config.yaml
n_layer: 19
d_model: 256
n_head: 4
head_dim: 64
vocab_size: 8192
norm: "rmsnorm"
norm_place: "peri"
rope_base: 11400.0
bias: "qkv"
parallel_block: false
beta2: 0.95
doc_mask: true
steps: 11378
MLP neurons of a small language model. Each row is named by its layer, matrix (gate and up: input weights) and neuron, and shows model dimensions 128-255. Each number is 500 + 50 x the weight over its row's rms, rounded and kept within 0 to 999. Numbers have three digits each. A neuron's up and down rows have the sign that makes its largest values positive.
A block is one neuron, or neurons of one layer that tend to fire together. After each block is what it responds to, as a language model described it from the Wikipedia text at the highest values.

L7.gate109:540366512416440523519517555601522480503427507509590526442561497503568514469523447555486472530504509527499488532599523545525503497558479547424509515485548416564468443532543603357510481459486475447528594517469475449423582555438502433534538516425575509578443537594574517451479501506497525540464495580523561452444426547512577524424548537510523485479487611498460514542574486447442515473451
L7.up109:544445506483486610499565550500543493567409516513620482513463496516548541503487505505486436521481361468479502514476471499390534543502458515452510502504499499497568521464648585327437511539507530419501502498593496479551517462558410464508573521549434492410478560462510560497504466533489468517508571521525517421472470498489493465361531480531581495566552589473541524519561460489409442406489
L7.gate227:544530468503606489581502521524573550498494489518552523598521407428544630510579493556540507475443517461583504603543565482531536531439529487523564499458572482540495484433439469407417534479502640461511562419484582573525506560429489508581513496465454498473491476553522572474541485482538535456419452465556439455445555510523532474600442467417497554533542497558589564446440536465450527535389
L7.up227:464450464541403548474485532594483358538418515547480506544538492453521575542475450431454500514479620462502525459483404541363462498490540489497492458540537647457504522517514588555474482554507464581401500531465468526432486435535569500441559418550456552507519548531486595536490503507502513536550462528444513443430533535478461478504577509483488476455519573476537531591479464534565573540454
Responds to: Markdown headings and tables. Closing == of Wikipedia section headings (==Career==, ==Awards==) and table separator rows (---|---|---|), plus continuation pieces of split surnames (Kim·mel, Wright·sman).

L8.gate43:509470572532509560480547528536429513513524473451515514547500467562491436451522499472561398488480481414525532436514539468584448535455592500510423455491463559499515474482541497450525524448499460496515450545556506474478458565539435490493497432565475473466511479451554534541473524493467502457560571515434429504512464622442481470546345565506561542546495457498513589479486515520535400494467
L8.up43:571514591495435464508529559488513489519528544462450509435496538477509600575542397445552528502530586461541593437474412478424462484457464436588520472576486564567619491482566570484391509452495578497503481522484518599580575507502540465487514551487514496504493457584549412651442517427424531481475530613468374455515526530450459529503476536530506491520443504519576522524527516491521531475527
L8.gate54:611540536472459502541478588574501503578415506454458509511521511422550418523570402541506414457500620528456472430444497462461463479457498572522460517561484494484498550607474482526476479517563543400605440518522477531466453488513421608518458525435419486510513394569556502563514553488558437590456469430564522434513485608451498509496491510488483548537548507508557485471454529516550509517491
L8.up54:425454449633504441453510458405512493470461497502550520415465554504461473564552519468455621553501516374487528561399399562429456498496467533507521524502449582571453450531439465498481464476506478575492538519490562505474504482448516405525575457473505480495446530447436499534550555456483472499538503568365533497493529523506540554453465537508563487473557437547524461508499556499500460476549
L8.gate518:530481618496455511430506516482514486559424504410513497407489512435489466521459371465575477601482478581594531559493473385355493539489474532569445458495528529550462463508606587487483480483537507582507518480461528519487500498468460489541527571366449506511478439511548475503488615508542462561463446466465475467586459535435460543566501558518447492583542577444566474512588474526541553439530
L8.up518:506453489564440416527542578515530504533518513534490512628566435533492482539563626452442513503509529436432471466507564487548506584513503474502527490485489489462574515540454556603554484464494450365489434544526603517519421464576441508579493535492528417555417550556468555533539507439608491497543483492529586510485493558480612545396471531536565569541468332522520514472511559442479517561486
L8.gate578:517510527612412494535553505515476472575478507459530502589518513531542528545430492475534531558553558604456488470540571458492472503523543503442448592434459423460513566502453414504512485556450500498551541487560520475527393526510500571505519534463524561507421441479456500490495620474414509444472480541538422443506597405435447540502497406508497572562468484366517534556358555420515538546451
L8.up578:534503497517572521591562454429460520474600496451580499486457410519504452537473491502513430467420532485489445530460444525527494568467583498550513470469567515469501429515552498463533436516494588449552509580482495468528513453526462468566509476490585459511640482472494510490459542486353648480545501506370480450482505575576516516561501448554543502503511391507479513524506500527508539458471
Responds to: Range dashes and joiners. En dashes, hyphens and slashes joining two parts, mainly number ranges such as years (1941–2023, 2010–11) and scores, also compounds like first-class or Country/Territory.

L7.gate127:534490445506487497500560485542520480547516451461425526444501471429455485582475507469530403615363464570479511420499482483499423484421460538432459518553488404476482484456503580510508444430545516460555559475515449521471460433566458481544524460454510468520595545611539395439518678518525512466457468439543507490465585560525581495458415531612488470508477454491439467538555534580521542528640
L7.up127:498513601521465495452500467418490470513416504476447510512471511417526448462543459486511555465493579518520413545494553603510439506534510561479496510521551512468457506471452538474530540533475378475459422468490500462481597557386441503559500427523507527533499506586523507498406487396505550620528491562475477479601586521491554633600470603446495417564509539576561535522441522488534458531505
L7.gate138:553441541597481500474555569452522501548402462490482533583486496475507412587523501458472403513468580552498481448516623495503485493432566534471537596403476521482476557503535523575526458360512474438474506510508525543498500412479488497478520544456476490460505478500466464507371528442470551539577527500432471423561429653588573499467432552525466433624474429490482470426506506459591482522508
L7.up138:561436475602473572517578534474453440579444442448468478556490446476504457552537473471441512510476632500532547521529498469499455516475552505511507532567528531482549517462496509576495418447541453494427453454473558473533565507487460467556586505515486425477513460567456459542422528522479520501515513554431459404495416538542530506522490523599528556468580410510419431502476450571574547521543
Responds to: Hyphens and dashes. Hyphens at line starts as bullet markers in infobox lists (Time zone, Demonym, Position), plus mid-word hyphens and en dashes, e.g. high-quality, 2000–2012, 1–1.

L10.gate65:468505517440464512510494488472610509645539532483518516469520519385511430551526586448607516454538452576537580476490539400502428472590511541523524577495549454549361506550586444436542484499557559480522537591512394454504397547485495488569534631474380441500541512546490532570438491556483551457461487491542446447485588490416519530537521530477429471516492519557496544451499530470474558536443
L10.up65:540440551473641486517521554453482504486528446457511487490497507501559483578443461476524442485497498522455557492498473491384509527471459592483627558460607472530535629513535490450486446520509508499533526454505434500484409532447427544541512475495507559510533471574532526418574514557546449576546485385432519563560582474469554549438444504514609470515411465375435495549557554517570532580492
L10.gate133:557364584438504461438571571445420511586544419467451494396480516481526478484419487535541532405516561476569467483513517480455468455405514436508558388512471542549492538607550427523368448517513573523413538455531475517534500489471574485562529499481427521547512527565544445529563540481559528558480524573616491463538522515382534594456524610527483515539426514500419506443433441482469557486475
L10.up133:490483452490557564467475556450390486540526447458501505513470521512577605544521404483404523562458522457473486393499517475482506502542518471473571504537537531548382503607467372478519492490525472522494550454437468476530547452474549579386553569546484578492475460537459422500592483537539568518474559513443437447515449401436453523420493462624477495459411535523567510461342544411591620503489
L10.gate163:458413618562477557498458528528417333510452564422473505453452532470581515568536500509477506537460493479530540526482505515511458553408538497473580478462484522428474522462445521511474574393563466501496531421510581504422578473433515454489464481495492492493499473474558495478519531453500470505447471493375527478452511554431467545483435464509512547596501516460407513455543414480498425510451
L10.up163:473470475499417458484574520563490478534473457500477501558412484550546476587542485542474474493425542558437524478550490482570519538544524556412489546430524493462542544470484511478532497607424468419526476466546511486486555551568502537471589552498475464497529491454508524481472441479491553467544337479438493451492508564533520548546492527479447523523638528438519499452513555554513482501540
L10.gate196:519459541564584486542554509433449485492475516461535529544549598515425512396583446524416492486530436476486572512590406540527415521428529460519526455443558525499537407597438555541450589482516489556528521509543511500440481528525457450365547518518474585495478477439487433496386464454539490540502531541459595478536494441532544498424384481499445517579466467504571473562514531476451475533514
L10.up196:427607423491510501543536454538503473539495500555486491531505482520495554575485573490545467433430434475604583498458571483517437421492641547485420552508402539438530452363570431516561477579504561481493532445498523423437563537513517513424482507486567496411592454537421556477501524526528518553499521488506548584486573486389484445542431507538446428525475567502459430585524439470481529517500
L10.gate214:478470514518456565560451507541470478429481436456639505465410504431543542541637527518529473576476556527510503479552487531553543531474464517525469496527550454489526510459490475370576516520530508526606467508483525532541511493494539550485552475440509408427530480391460484504450584489504531545384460414530443485517445559504495469442428444413430592548432434487470430546441506435527461623446
L10.up214:639479597494455567531566586471490540590538491554454483534534551521503495482465444494520477498541491476412484498489588557459471555530551496491461460534532494599436500498468536530527501451571529406477494461531474546467502465521508481553602538388486597555471466455455543444640495524509450528568523576522344516553594454504570602508506582523540388459505541554549550481520511473536579535532
L10.gate323:501470594451553526537489454606493550576440553404479532443497498531435472516465531558444503449394369487472564476468570572446570546442521498513502554494430457543460476478575521474500518409523553452464588465524488429458493561588471503537459531444549552421498503435488515529559483534632496517429541525506549492498430618460469535561455470491499469543440580470476531619482513547537401521411
L10.up323:448504403527524469524622513575600483546481439518506492523483411490469558480524544479590497488476466516466507570437570588484443434533454454372564559575410443443494520418455479376504469479510550562415608562437453539454462480523513417498457531501527559484464519572632431579548411510460480474555470509556539473520466464505551478485526551579418554572503482518512482518445466516484501503462
L10.gate333:513550498594475458532464522518553506552513395470520519514499562479519539561502526439495548520509409491412485479530504556504445593522405526475512490461426459534412503487529640383566494415476577480568380432517447518515528437442465425519567471444571478459524504516473505498588514525533493449444515496482536520515461595410578478562523481482502467576421525503527463555370512415550471506583
L10.up333:499511612457538511550602594547441535554518471544528496472535537507555542469483520466480479444480483475525499498456548508566538519492577476537532475461520471568534571506442457496630520595519502500393549488525552484533554552545555525491512439562471445582487526507470497386545458467417573499582551546452546534507505572483429555509421522573526461475362525551476523414503519487581454501486
L10.gate368:501523580482496467454509554465447463502377439422474529433447504516502448427508480550476448528452524495508542512410544540403498506434483465541465558450504531510452500396534546461484553561507569564476529438416530558495551628491402527479595569523464522415566454566513528563367561451548541469470427508458458485439545512399487502485481445490511454474493526591515505464451526547403423519450
L10.up368:565480522496518492469577523521605486559514520519452511506513471425519525476518495459524384515436565465458556590438488592531535513568374505586431516509493556477460477475470426485492517517576494450506425534370512540566469424466519555563519492526468385451548437407519477506503506534550524514494367497437468486546561563485507578490467479597477557498513525479488597565531371547597497491488
Responds to: Hyphens in compounds and scores. Hyphens and dashes joining words or numbers, strongest in "X-year-old" and scores like 2-4 or 7-2; also mid-word "s" pieces (Vi-s-count) and table digits.

L8.gate9:547573457577492550534589533548502474435489520579483524435507517471499387499469511496519520525473494572416559528552547502512571528498535519541496547474467426473575501536592467562478504445495486552444493522453532514474548532496496491501517482456439547554549545569573500504513503501468583527510417472487568387602446566506476558492492506437538482422497494521514545638440502462476491478476
L8.up9:445490610501451564459492467453484523500502521499488502428595413552441563422580548557463447433465489483529557419486557451349457423508559474434535462507508434456547441541551458431459497632504462423473524519463557498535420474516477577525548469531554468526494472535509572477471532477443474580475545604494520521516476488431491471561461552541473484597526525469555424467496489459578399586496
L8.gate366:498504422505394547498568477511499525529499566489452519565544516528494589511516503460486620515417491494451477470452562495527453489499454540540413512547578577457520574473514510379546479465592484488421541667435476484560461489596487434523412459467525484548571453549520459474519439504542525514489464457481573522471461475499441413563534554484459517492579505480584533567519634529407408479543
L8.up366:492538533454584557468465434396549487402444481492546497486475494431503496441471527520449445505486507495506549622484536442455618483410591527516519551358468481493465527452452506511511534432523467432549503425535555506477552506529584605478522558585538503607522588474445550498446510476466542518505469502528442477512560471526534483462427407530496391516507640521479482436457338460549552497513
L8.gate378:504486597457525553478487545523474503503558447557501524466440395556434409499573504535477493525536457558429467496495537394581558484474532558505453575483430554539522358499476528497511501487537554543580504510531423471478524519559445489568597495477524511448524493481557583468501521465498481349509534446529468422567432455578598468497492485503497414468503579521577405459544431478421455524531
L8.up378:466495549493569491497481499501481446522533517465513516485482409553448570559528522550494463501506449523436427478586578460530392481566569526481501603542418402451554494446406603415531561531520451608555390541567490442452578440491494521514589434443563460487538491502470570424458565534434486384536486454518470461543477485514526486500427451583477483493442540502488438466501511470568471527531
L8.gate622:583483582455525580585436432449507580433538521480477507522549546507543500564514635426519492503528470454464535522572561508416507473495497464646518541497606506509554461481474539507447514502473518397480463484574468504377554488498460510517496513487528419487543465450460470485432531480455584502527425508584474464568479517499481567517440534585527407426512483593502523554449510376497568534554
L8.up622:509544462560533490440471539412512458436474477410527515552400431534531559451493467574509510488468435559434473580483376505439565529457496470474407497535481502421554567520523541507490516518523534557519522466416526490520498428477551458551513524474513509415493575548548562424404468455594451446432487537478549511478555429518542531448550450504579523517467465486532498544549496508462528477464
Responds to: Newline after headings. Line breaks right after an article title or section heading such as "= Patricia Prior =" or "==Filming==", and after table or list header lines.